config.yaml
vocab_size: 3670
positions: "rope"
train_tokens: 371600000
MLP neurons of a small language model. Each row is named by its layer, matrix (up: input weights) and neuron, and shows model dimensions 0-191. Each number is 128 + 24 x the weight over its row's rms, rounded and kept within 0 to 255. Numbers have three digits each.
Before each neuron's rows, "fires in" lists the words (lower case) most often at its 100 highest values on Wikipedia text that the model never trained on.

fires in: "but", "at", "while", "and", "although"
L5.up660:119150116134119137099155152113120139136116089162115102093109120187107139192168153107163124099143130130140127133156166112129135122164180111109171099113117156122121124082176121106146114136113133151138074113131122154102146160140130151169120137174116183142139122135130118093141160104153145132122123140148098161169106131091149124117174117107105109146120165175110202146111140115113118118151105118149174112116102123117122141178126126118135121154118104138115129135137126095141109183104124124095083127106132112165144146163110098140123129133119132126087154151111129125120171120173152118

fires in: "on", "born"
L6.up240:176130131118132132133143109066143089086142101126119103104143167097123145096152118105102118130088154125165148150156152163106137093142124161097104099099127147108131135119115192093107144118158108137150121134133129085101117144170111110097121092175165135134142139122140154122134187131130098100104113147083117157143123143154133137168118082129143110121144142127124119154086111118136098146160087089110115133146165106147115145144119107109071079106117136130161135108129149119169114143145143142126115143143110145118168154117148129052106102154154119106151150150130132128093135096119116121

fires in: "to", "for", "after"
L9.up462:108081108133107095160125136124117106123169140090103097151144128123178146106132134119116118079112151100143096122117099119145140128145148144167149096116141086103137120086133101143094130106144130104092101125132170118119144078111099079135124150120074145145148128125179122130118089118110137117084112110117122142115089075071150149153118123133163163142152142138140120140148116127171084087138222113088135111126120131086123148116144150117117141100136126116143139154130156147141143148125134121119106148143132089112108133116108106100151135119143122134137116106093143126128088106143109195

fires in: "and", "revealed", "grinvalds"
L3.up580:114117130111143154110145166087102121110141083156148152143126131133123152141113144123097108135159132170145125154115162101146160117137152157160124076171123134123106131103132120087133157135144102178139097123169090166123088120126116152143140136167116154102086100124094161103083128077165107112116141127164118148096118098159137112125147124104138137125122152159155150121110136097106117142097152106106094115111114126154122052161155147126101099191137163131103137130108134109124127094118110137131103097106106127118115104104107105138107091104127149166078090099158099154143117125152126146

fires in: "during", "through", "in", "under", "after"
L5.up274:123137122113139090159152115144156104125104101121138117120120143129098101093131126122131055119149125110118081146120078102162125151143144098122114150130134116111152135152134131117129098133081144095108122156139131128088144118136124159100170124101102147163142117127142147099108119095112147115071106112163156113108129144141136089105109084110099126078196141144105107150105116117116096112122131138119121166106168129107127122107117172133157133119153149085169117111128170087131139138162155131097067108135159110107193099149147124106129135148134164160129129118099095108135137121087164108

fires in: "the", "its", "her", "his", "their", "too"
L6.up736:151168145101138100154157083143163141126080131120139167141127111170109068126167106151176115110120101113151099139141152110146084113103142182103097161099110083103126115150100140117121079158121143092126150106106169115162132158145105129112145165125148131127101131153133109148120129123110127109094130125109133152112152144124163150111142121110122105135176114126136167120141135138140117135125126140157107137111132160156115164119131111137167111131156120108134101114092131110111107101160073113089110134158146155183111147169141147158151100137178155088136148135127141136113166138135189131

fires in: "of", "required", "self"
L3.up75:148162112104149122103117133133117126135129150088124112115119115126140122138128179151119133125106130093118126115115181133109156153105097147182062121170123108135101066103108125171117167134145146094156149124164130136156090128136125154105176138074119155139157129127129176163137129149109109153116110123147115104137133171130153115132151108137132155139139104183161127123144110132141107146107112101118126097144168125160114148157192137095143100096154109122111152149140077082134142122165137130133111151145128163139129139108058105123126086135112169130124131121114125092106121159164140147

fires in: "and", "was", "but"
L3.up625:141158171171113091125148110158106131117123178105110122117148177113127173145092121071132108161072132118140124139148116136078097139126084100126145083120131124123141118137106130127095109161127127083105103140143094159115149114128144170124119122154133124115151109159140151143104104114110128142090144164134083165124161125169122135099078118133120108146158142161094144136088120132109132177128151105163144146123154120131133103130155163146164150112137139148159114147141136119140148131160145153143074113132152154089152107168123094127144077084162089116157143110121123143091139139115110128

fires in: "to", "could", "must", "need"
L3.up506:120135165088095119111147116133114161136147143117124124124095145086150155081153140113162105134120115090123157135177150082127095095117092114112141160099132147133140118082098132093120113115132097149195110110152141126125116116052115106128117143124172130097158081124122157154137129151149116141102160132111150142136168095118141156131118141096096155145144108148107149145159120131124128145105151120082104140097134117119126116130141148134135163151142140102125126151177121166138117122085150054133144119112107066122096098141112113135107121118121078151105108127133101102149087147149141150

fires in: "by", "commonwealth", "sent", "punjabi"
L3.up68:130088124160124123109094098104100103134093091091143112145149166115155155177173110121114126123170116171136088098117097075139098124152162132127115142103095109198138176110122121161118117117135143132089129110105117135094112096085157106127112168130108147137130138108129120094131123118149154142128165098118102161119091124113088145102112121104112140159158141156136167133160139130151141174103125136108125129131097155106122112158148118112126154122177106119163108120146133159124110150121124149183145130108097150147118137161144087168097134129104139121140114121112093058138107123139117144

fires in: "and", "a"
L5.up748:135145089133125124096136154092131134130064115125135161143108117072097148116141131095131141175160117087150139136126157150125179113111097103158121155171123148122121122150165148091111136150146110133136125138139125176144126141142138165107131121149133167136152143084133183109090124132192127132095109090151098089105144110139147146096094119117099156125114146145128116135136078138103134153138162148147136140088124098121127140105129106128123148115166111174134115080166132122164156116135121125134064124147102107087143120176112130139143106132168118148097139124118109183116102142119116095

fires in: "to", "by", "as", "received", "in", "allow"
L5.up364:113119159125107103150139127164160141129151105127128104125126062125151127100142097037159124154119136113146154088143103113150139125151157131154154144108142130169134147144085169135125142078150133130108115128154119115109108129141143124146155103154122178096141116137099174132150149135135126115091090076120130148153107160135087168149101082185099153127187122149104111114136121134117157104117143114100073119133133145157119128167128134166119075124141140110090126105149105144119125143159145098136093147116088117141150136125127114088119087120130145120102116150135140131111120170143137107

fires in: "on", "according", "discovered", "rock", "discovers"
L3.up671:143118133118109121133150091133178117093106096103091124109150117131114127106122139117142125146099102112110100152136112134077136111145179168121138138104147159112140158122137121087145157132129115117185158142156123181063087141119140118122114140142137110097127115130156111143122127109164099143133060177126105113111121159166126129146092098091100100118162110095143100133114175131142137149106131125132124136123191085091141116136110120109165136107151121127150133166123102122107109143143130140102105146168169148114136140161158120066123141104123115137172176112123155102092124106159119122

fires in: "in", "of", "after", "during"
L6.up719:096103120152079110124149113106100110123110155110075123118137120135093173089149100154144124108152124123101121107133141132143149123148156099136141122146127125086176099124095085121147103125110196108164100104086154124103112110129087101120143129129088168137148146139167105136150164096116149149092113130150123140110137111125140146158073113153083154094168143145150132197124144094116137077116125141121102126106136152114116186136114134116100136084129125123138127171094102152112100156136137128120163151156145127133150146123138146143187111124106133148126140148107128083134146134132154145

fires in: "as", "it", "its"
L4.up766:127106131153090139159120129138162159105130110110162073093121135121180132128144129097167104158132144130122144131132122154170099113177124100109136104115180132130115158117105129154137118121148121174107106135151149140111103093138121156125125149128142116139155109174104129126156106163114114143112145121083152136144116186153105119125118064079083108146155143136173116143128102135171099133100084126074135134152136129160120123141127162132124152131128143118149112125219131116155134142085119129108119140130186107105133124172109130153142098160170120153158138106130135148103132119120132138

fires in: "the", "a", "my", "s"
L5.up327:166170149116148107132155111113141154138123183097141142130149133116126141151083106113125089180135122114130102128135126152112135134157114153148138094131130149087157117102147118136091120173121121106160128104162104107148089139131094108123127135120162148128119110119093156139089126092141081113120110123113134101126166098182083143133118158156123176140128123112119158147155156112162143126153107154101143137073120186105101165166143119122118123137141122128140157110162119104145133114103139168116173139098134142193104141162136126182146096176117118127129135178145112147115160146156127142

fires in: "his", "s", "her"
L3.up291:138167164125103131158130128094082108131094137124160136152134107125142130168130105119138114100133120142136144174115112104136079125132161111115127134147166146109118116094083203107148130157110158102135126114137147114162136101116125187129174149108133119103119159099089106131089170133158148157125139100097141122137124157082073155126123123147095133133137058112133170128103156145111168093118147153114111146137119145115113137156174154125144136119139132107119098116125144117093110098144104132121152160125138157126159135178123131132111129129155162128116153124107133151055097096122158130

fires in: "each", "any", "a", "that"
L3.up651:136147143107175185156145135095184153093141090147138136193180097157106120124142169124138137158130128132108125083114102130138152148129121110104146116099125128136132145120143136104117100162135129152093180129151171133142130119148092135173106132107132135123111158142111140172136143109147110138136137146088101112106126142097108136125121144137127167104119115138153155137134112119133099157113140156140152121094104118114136122107095068192122092176115106126154151097116142105162115090143104100095112127120084137147095121135134111131167111187102116160100100153128127131169112135113159099

fires in: "to", "acoustic", "agricultural"
L4.up74:090096116152129102103092108137114158138144116132159161137088129066138129146099128102147129089105130141153144109112098102155116110149143103106119140152132131099162161140166152150137114089108162152137123155108095104147148141123105122121101134152137127117121171114162119104166081125106150140125128152124119205129140152085115108120149139128083225102166140151115113112139099118128146109120152137091127140090125152107108095157123125134115112155139137142119102153133146158136128127123138146096075118104112083139149132156110130173126130141160115174125113090109078112126122141100141150

fires in: "and", "the", "a", "his", "its"
L4.up41:142142121122115140118116126153101155115137143124169112134085127152132144100155152135096098127122156126125092133136203098148147180137127145122133103128176121115157149185174106151145127147148100120115126128124143113160107177150118115105144106136109125135098161149132146129111135086203101073096088082159129106107134142095153104138181122113127138122097140156131140113152109143140073124117107114130146121113118094184125150120106145122125136130145096148137123115147122128124191143167138104157137131143139155131135151131094100148103113126093166162121140140100108145157172134173109125

fires in: "to", "by", "uganda"
L4.up109:078120096127134149149156150079119142092119155148137121142092099141133128175140152133193172123161102156102104094147132122139134087133135082110162150114141109143132139072121145106100083096094165110111135118136109121096140045156123105122116125129119089103136185141160138137136142090092121170135159102132085130149103121104154144130123124104130133151152131148143138104127120155136115132132155121127129144120152106109155130139130151094156150150137125080140166116117115163142136151106149150146105075170119087134087113118144120126115169149124130105094108094121117135141143139165122113

fires in: "and", "to", "the", "than"
L4.up44:135115122186129134084174171172139124120143110114151183159108108131103107110129165153133101133136124125129142141134099125130105145131115117110094146166116156069162169106146127099124123153145108102098131136137106136121123169137138108138121138112118126137180179103143144116139165117107118141114152100142162144077117079115075137129173089112152156121160154141137149143144106170115101110097134136132142163079111048121106150100085113119137111122159122121119165113143114112101148134103121122142089120138080160161136137128096165096126110135098120128103146142113114137126108120145145102

fires in: "out", "up", "in", "on", "off", "down"
L5.up421:113113154105133125104144117104111114125121119103123126132133119129153150117083075140117138147132142125135154125148092118124153106162151141107157098123093146122130131135151176145103128138116134097126154093135109091118122125124109136150085108117129145133083103137152128092142120128112122126117122166150106096137091104146108164169137102166120165134121136137127151194100145121104145137129145093130140174110123135153130112099151142143095065131123119080187145166133106125146154147117140108078056137141131158125129110131108146136046147141151087120144125138124184144134139164091187141

fires in: "be", "as", "guns"
L4.up390:104122151134119111113109138155163126111123089096090128131139161121111147109103096086095121163150152101141148092138143131118124105128150136173113196124151130090121148136090180161111125124142131111128141142087113164147131142112152158126133125101094138174146148141147160124154124071099145116088123099136144130135140167142113099103169103130064163089124102119132121120147124117135106143089083133084107105155109124088197118092112121170137116131112128105134117170130123154127131119155152130138095103103123120122167118133145123137143147145150104085130132121114095102146161147091175134

fires in: "for", "party", "that", "in", "of", "as"
L3.up181:151168113116156114112153110148146146091118166130083127143118118101115146108119123124189129109181133128146126098118125137140125122148101134136126140102164148088132131126115174121167109121140138123128164069132119108110134101115131109157132116100095103121111133130161112139139164138173147082136114128146093142117140092082143118145105132151164125141144147133078129114176135109120141114170152101116117172072141159114116180154078109122176132145094157132171097117098091147117097122132113075104177121156149102107156168139146138142138093125119139123150129106124096126105136159139153105

fires in: "and", "as", "or"
L3.up295:097141124164137148124144156126154112099144179160117112093119133120114110109145121130127174131166091136137121127132136210090107118135136128113107149136175151117147116107110127154131089146145118103122137093170137131122133134120139102186132159123119120123101086171070162120094087093125110116088122127158138105111109128158097106147140111100083116098095157153124111144132150114140131149128133143082139139142123119136110107144136155150125136168073131163143083141182143137134094160097132154129142155142151094141132148160106159133128117163136141104113165101096106182157155134115144118

fires in: "in"
L3.up571:124139115108128135131098100119115132136121140081169120108136125091130139119140148108140135079130118184151082109132081112120138114087147117092104137161128140121181188145162137143128087143133122127156119088129134141127100075137121130125129108145118105155114153142147124099179169079130114127098103123137103086146087153107115171121103091161096140143124122163133125151122113121164072123108122107125094209125158102103145145098096146140142149136134119118105125108134148119150101130101120124093145099099126145150131096133133131096121112122132123143083151137104071171123157116159107134

fires in: "main", "original", "small", "west", "former", "new"
L4.up37:149120130122156182085144119122150121107140131099094127094125138170128129181173121145129117156129152115113114093146142137120156120175093126120108146108141151138178098087160160139114144115154131127146166103167128109065182141181115098144183141094152149134090129124167130120104158127144172126124106140169112148124106114141131142136117140140131143161128106161105123160136140100129104133063076127160131138127169145168117124166123143111154134143145104154080129131150114135156124114119144134109089139100127167133107164145105122111134133094105125115113106142145125120101149137171145156

fires in: "some", "which", "name", "most"
L5.up583:136081130133103148131150069162116107133150116098147100146155099176137154172123118160159138102169153119139106122132123151087110134136151146155133150102150170109145137076139133124124147141114112141167124141147165166124081110147139087114151151171123111158127141173132102145108137110107138140135156135150168161130110130105124111137092127108150156161168107151167118138114110147131108100114093094185131121123137140133124107143140140155096142122161157105105108155126126157150141141102096149131080142105201104118133061124123120147134137111121158126112136138150154141132082116122171099

fires in: "the", "with", "a", "for"
L3.up525:105148121154123108123134136098131140151162118125201176165124131139080125128110105101130086136168146114134124123136149117132139098135155184144123107162103116095113125160106132121091071134131115143128144113156168133150071123154111138143147101117127114113133154113081147146093109098191111121157112125110109118117107160083123122142188133161112135146161158142142179103129133094111107125124099172127141130088144139131129170135150138149119130157128125129130117144115121126137156119143142128130148141116145111160123132090107117157124097179123115159112148139174115112194131170176095145

fires in: "a"
L3.up691:117145152143177134136206118130154100075112132158143160140115151109162114138134138159130132148122183128121114162187110158114172143150148108111168140150135152084139132118128149122108084144130139136133141096169182162131107144168120131134135094131125132152112144121147127142113152151100149148134108129115119128159098147113092157131173073156097143107140139169092146151116148155150147125142140139075104093113180161101122124119143159086132102131145167101141136118148140152142094129130110108097082116130116130151135128116130140114126128169115094132164121143132135149162159123109171157

fires in: "in", "by", "as", "after", "because"
L4.up490:125146115109131166111166159149118126160125098177129111158142084156156199123124111128152096100108176108131129105135117133115161124140142116122146115124158157123152126091145129115127126136143151165138114094152175148102124115140111065138142111142120118116168154136149151103150144169164125106116171119109162126175038153090110139133124134141128129119130124141115137168125145090143129108155121112145101101139073114126149159119131169114088107127111106133095158142104101135136144178128147120115145113138154163165149133153137147127073147139123100150134161107108106102125171128136152112

fires in: "of", "the", "a"
L4.up418:144131126097119180128128147140140126135125130131103154117114161139145110153102081156102111137169126115090115133126099182141161135110111145156158116122115123116173137070151123144128115131140140183148109117165122114105110171162103098161092147125143152051088091158116153105135128155138133138091085164161148090137096146101128110120141110114104138087113118104129143182124095127143095108111110128109135139114107132101135127107109199162118155129111096114158123146143116093136136116138089114085073148139155158119108103100147124166145139119153117123106121110127144124139119166135139149

fires in: "as", "inspector", "inspired"
L4.up527:103142166158118139141157186123148142136131129086136155107130136132159129140125125150121127100167150136119111128123134133157188129157131141137104143141127103152167088118158117160128116120108082115133185078118130141107117185163136130148147108083102133138089137128138087114112140116141143147139100152149167095091124142121137107113083084102123102096138121130164115125147099165107133123150132115134110095121130119099149115129094105097152128104131142179074125151133145132139158160111168149165123095159147112113153150120112086149154137183130126131127168090161112119134119066092123140

fires in: "of", "early"
L4.up493:137148121106128134094071116131128123090114121088135135092099143112160099127135111155095117155123095100116183099117135153116159137132098141106123128141141151151159113140096103114137111136122106151151138147130146151150118111113156115131137096066101098144147124136185117148117119125141157125095074163150063119100113144129163109151155148091112167158137144117132095144117133122129086127098130136115148082131139111120117151142164079115165163100147123160144111137092095117135137125154169126113123132160142149170115123138129115124129107090127175090147101136079143172072133167147111144

fires in: "which", "and", "the", "to", "rolling"
L4.up341:119137137132086086109146116109143122118156111144133120155104115111157137063101131110117124130124142144158111131101122109105175108144109139095144125133142136166153130199143084108156069147119176118162096127149163184136157119094113134129165130135135148162124111132105144144116132104129183132119139132159110162150116141128136125117120132136108132120141105129160142140140145161141129116122100106093162098089123136154182099141123116158159155149098117143126093152132094138141139129142107083119120134167132178168059128140119127151142080124163076162121147114150113100140165135138157125

fires in: "of", "for", "in", "from", "to", "by"
L3.up352:110109104107154108118100150152114110131139141157137101123149090138159149134121132151126120109135153134078114147098135174116125159145129117117122153112130121118134113133193158125164143121112150137146142126124101108104128114155124092146112155176138136102032111156109120139151129105124141126037117125112102104110082142114164125113147113117088149093125114156132120196095171090103153127120126129093119115119128126112139137095166142163132130143097134123159115103089104119158105110108150088112142120145117192158109147127098135119124141117159155132134135109164176113108121142136139106

fires in: "all", "some", "most", "many", "both", "addition"
L3.up684:123105125141131180111167141136094117102138123133133138180155127132143111120087161108132115144147145082124158106149103112072136120129104107130155126068135114128084139050079158122121097113142152149110104128155134113119116093146105162099126132130108130096101146129118121123133115130115128104173123138119136128099132096091092151095092111158137174094094112156092164179119092143105089135135114113111094136119120099092103141141102143181118156102148112104137116117102132132115175147074126107123122147121137113101130123097118139102097130117114116133146124139149130130134129160094197121

fires in: "a", "to", "as", "graduated"
L4.up122:109107133130143115094088112096135122156104109106112147140130149130154146141143111113101100127132135156124136122180137160142105138112107113154115128064166091119121124113130108114102084155155131153152122127122158137144144080144163133083131134102104118159126159133084130130130171139147116085125157123069157112148156192140173150137155147118106152155114157128114152118096144112156144124097143139087163127099092110134127126111118133143105084163154134143125098116169153139138142167103153164134088088149148124141101135133145138114062125152148125163080137094097136153122120113133086106

fires in: "of", "in", "statistics", "douglas"
L4.up102:088165131110114101112077119082132112112117160124135143156144130124125120114121117162134120131105071132123128097122089134158123137137148137113122120127121088110137110134109116146122170125106147173093179150130108151138113120170142132126141143128109100153110168175161114155163140118141107143121131094145102101136116150119077082073104112077109122110106098150131138103112152108136123172115121116129090161151107134132130126125132103141120119144145097105108115081150168142140090111071173082103098138159112083109128092123110096147143159087107101092105132130130178149095136119108101135

fires in: "in", "as"
L3.up41:108102135078139097118138103152140127099079146095148123118139161132093137128092129095173103164159128097104119127119126162107147097118127118181118145138134162128154114093143137117131155107174133187138145090118143101098119120162145136088143113154086136143165175124124131090115141126111140130100093162136139137137103122134107118116119077173120139131154102149117089128141119157126142092128120140143100141116183107147104129141077175133155148090108127162152101135120096155108153144112094109115129133128099111107159146108086138168142106095119135132118196128155128127126151129099170119

fires in: "of", "on"
L4.up307:092095122112152163127091134125150119132116154128120145096115109146105163097146084163067125129131099117121126118130123158137129092085124162138147121084156097096139130137124134125175132129109141142165104086123100149127152148127141143102112122168145109131106087123106154147078141169109160148083139112107069107138137135139110138172088107095129129160127160137130147143116130128156095133123131101137111143111139133141168146120063169133074134109111122120153165114124108155162142091112110122130105089136163138135121101140150094127121096100117100133164107126161172098086119149117159092

fires in: "to", "of", "in", "included", "with", "on"
L5.up565:135122068152099134109140178107114118158126112128164118083134120075098137100172148133108126102145091092147108107110120135105120115109145092082089119149149156096142137109133107145103087123137141139126134122121145095153104103151122142101122109135110135134133160139150166123146110127148136143097157121133087139144110162133154113140115155139090196123139167146144120148133137108122124104108159112093147112161090113154151169119181150156129180153117142166122122171181122118128137098164137149144106136127140161129162127124118183126153087109093147137134139121148149118144140095108151183

fires in: "an", "it", "this", "yards", "itself"
L4.up163:106082127127145185180124137136121134112132131106128106122105105154127152094106111121081146128117170103088158122157077126129168098115129124144141092079103139151155109098095151109114087153148115087155132119162142111119195101126115114152136181111142117125106146149139114132160125143157127118127121156103060102134111122104113122093118101137116122128158111151179152172158121122122137131127106137130111133112145121063140123119101183115132144105142122142148140171132115143148139135177130137143118125155136153093117159135116119099166098100110133129114106180139170138115127080114144119

fires in: "and", "handed"
L5.up683:176093126131093105128120169150134131145098144076134179151109110129097125154117100105122130125148126113140121149123133110045099148162124102135149158123126144106150126157110162128121074139155125084102096138134123139122117105127130146123115128099142111147147136144114119099134149087174179115087139095180158171111118128084152108138130160094141127106141122166128137139121117155115102137105119151111154133151105165141149109121137126170089126109155092167122111150142138097142135160135146125111131135142111129171132161183084142157149121144064148106129155111123140176128139136097116158

fires in: "of", "about", "over", "than"
L4.up656:112070137145125143146126129166154098123141150137051129133118141122110157114111142165124143130125157077132126171110106129111162132143107146104106137112136112148107133136108118110169074149133164163159155123154116166140122130103089099151097160102114135087155109155160118126137121092079154135130136143114100115098146128124146113123146133152139153151181135151092126141150108111101108122148156150188167134070107131131154160086135153111114102130121111145168157147148151152143122131118115152117089081143130107161158110152127098091120127111120158152163112101089109168149122116126137104

fires in: "the", "their", "s", "oklahoma"
L3.up107:101150107131099120144187133096140135101120157119135118158122131134151116182107124093126106116127146151169123145163135119143129121129122134091140174095132121082143126148145173140091160132170130125145103169125130117137140142118148179122168129141133179164145125110095106117113123083167134130120096122147144129152163141162068084133080118130133106154152181084135126157126140126155143124148176150147124099092115106091085123147134140128085123135137098073123131114183124127122110124138153112118117159135128144100130125154153178160148106155170099140119143157123125166096116123135125139

fires in: "the", "who", "my", "this"
L5.up318:141133103117112115128127148113120146137102135106156199147150104106113122159173137130133138143140122119157150130121159128188125148124178167133168148131128131118111143133108147155099110118142144158086140102134080117147066141128108101130153143138138144118134102099124152120107115109166106168094125112121120127131123144116072090135143143143106112119165117141126119082122177158129124141089149104129153135099131165133135123158113109133147192136150142123145098151160172126113100111150141155126121183095099153166121101119152142171150122140116134202171124174133120114117149123139080132

fires in: "of", "outside"
L3.up199:123137096127193165118153102118116131109157183105114116137110120126119126135146126150097152129159121124126114098106134144125130107171083164076187150126136075141130088102120124148113127123134163142151130118099119116127138114088123116070141170133143110096127125117106092129165183115116128139100138150073106105158122166157114153169136135122133124132163107130098148096119133117119109085135112125103135137135092143127131129157102146116095113140133095094112160149162132140162153142158139174133128152162129141114161066129103134147146123129101145109138154075121154156173122125161132170

fires in: "in", "at", "as"
L3.up51:133120167130142104096082081140163163131112109113137114151091132138151094137166087150105109137141152134142169114151140144120138129132125140101128157135144098103094095119135099129127095141136109115149118140115185147101130136121120152110140130130102169134143132117123119096166126155112086121143151140142108126138141126118116192151131139086088132092115083107134148147111118105190153172116126144108106124111075109094162135148135121150141102145142125103131178148128117130146137150134147162139087087144091145159096129150142131109139109159144135200108084123102173121192132152138149127

fires in: "which", "that", "also"
L9.up179:091122080153144150125133094194165112101121121093138176134138116127142155142120111176115144144143174122153131108157160079106112172107144106136130143120080134150141142080148128124122120104137123142129134121104130139147138111124093107130150144083134133097116120120118104140106135141135160108145165130169127155118111149131166117104137127128109195168123118143138103124139156117168147132137113109137085105108109078084140163151167091111125112094162127142146129150142123132167115136107128073137117131187107154157124158099160152144123161130181112109113118101131141108111128146100137183

fires in: "was", "he", "were"
L4.up507:153130149098134144123140097091100132096174155152134110167127105150129135132110111105119098123124156129107120101143120121125131123137171064135150138132160081152172098139133107168153105122146136101123108133140116109099104135168097129133111138135123104134125085122135151171177117133133154137102136144099143127145135103103134144164111138157077130119148104186130110129111165100091093149147187114118167131157152120091117149164155143141188149092103119104124125121108124095083174128117133115137160098103136110138123115136104167171100132097141150146151107151142189095112141123098136120

fires in: "of", "in"
L3.up427:120121106145115180138102173087149138146129144094101107101096117117088115125152130192131127140154150108161116099148186137167109144111120106130102117144126111085134096165123107137138080144178111142121094148169127113103104158116079151110086155081098139117152130118139155114098150141146134122142094086115096159144081165146106082136153131167132169123136159129124106126088134119160090112161096144150112090149120132097159096147112120166158130107132092101108149146140134114106130153131135121124099089136136114106128100120118120149139108100127147133091130139117130128085131143152142152

fires in: "and", "it", "in", "itself"
L3.up31:153130143083144169130172146151121114146115133120182126116108101140070154114112113116133108151143167119144129117150162124170098116113098108129137102126164095119180126124135112135141093134147084155150087061133148114124116124181096128147109108095117119149132148131103112134150122138157119167122153126078152156146128107097142121109067126144128086114143132136116132142110099113110095091154081144168134121169117109101144134173117147122117158086135166151167125151133142172129126164182139149127153109147116125118160149104112083149139124123115092149175111128117122110118099138112119129

fires in: "and", "so", "most", "as", "too", "relatively"
L5.up230:142163163136141145139123137165113096101103145166130136163148177118125118150132100152122135104101114134116100139167141152102169155139114111138110136119128097103092122103168124118124122136113135146118096174092126167146105161127177127139118137142112125149146105135106154099118121128142133101092134108093130145092153124137125103132127099084100125135152153153146165182172126107145093146128153125117079125144117134152083127126142142088159117132102112153133114103144159159177106151149133132112071120122114139145147137145140090130209104145075114110150150186137094163116171141144148120

fires in: "the", "his"
L3.up551:156088135080111095115126120135111129149120128125158140105167102170142111156170127142107085141130122112108109082111132122132147130135165126138099137110117122097115076085125152127132135145157158121121118115119180111167102154157138110169137143110134123123098141137121082151148133134121140135127106141086167154118086146100154130104075092131142144152148083127125141129128128134153150110074092132154103132142168085111085151140159121145143137085097148114130095103137116075121109146129131090120092110110127156178109167103125133160155128100109114142084148143073156116130097139153146151

fires in: "were", "would", "was", "could", "replaced", "set"
L6.up395:154121127100112109147135139112117194109094129131109088150120142159171124161140142126179092102118119174113171131112186123134122138136148116112138138109123137145143154078145131149117087104124099144092139127119156105149131137140110165147110145152143123114113107165118173141151084107147138129089135129094130170152093145144129121143134146151098151137119109122106152134127113141104102082124115122103120146170154126145136113107126160131193136108125134142113076159148110183133154128111109127150145100149109103180085150154159108105135148150128084134179089109121087121115118093092154130

fires in: "and", "which", "that"
L5.up663:128098111141113120131115073161146113099114186145119097143112136096175160134133163149156164139130110166157137115115145099069138153117141127146130123150123121120167140169132112088125092139167114101141154127154131117139131087174144123160140155129107161159116137132098136096146105075135129148101116152139120123127163121164105121090157096095112159142149130140140140138132132108105106115120143084096121144141116078177125095125125100105138154072091126133137113127135121087150065169118132084096112139105115115155160123149110150122131127136180069143101136126141117152101132131134113135

fires in: "as", "being", "of", "among"
L4.up162:095107139135128149121114073134172158128148148132147141143134115113148104091148123125138144141126122132157176111107115139157132147136208128157166129096164138121125129152126110163113120143183104108137101079143087145106081142152139096096144123145116131190148197158116115123126109118139120138122101093129126095105138139119118129099093137086128130122139113135145087141111092120175111140130159144142147143112140121135157121167121132127150116136124113137102099138129117147131156164173166118144093103131182095112171140092102092147159112152166130071124138135160151094123118113112144122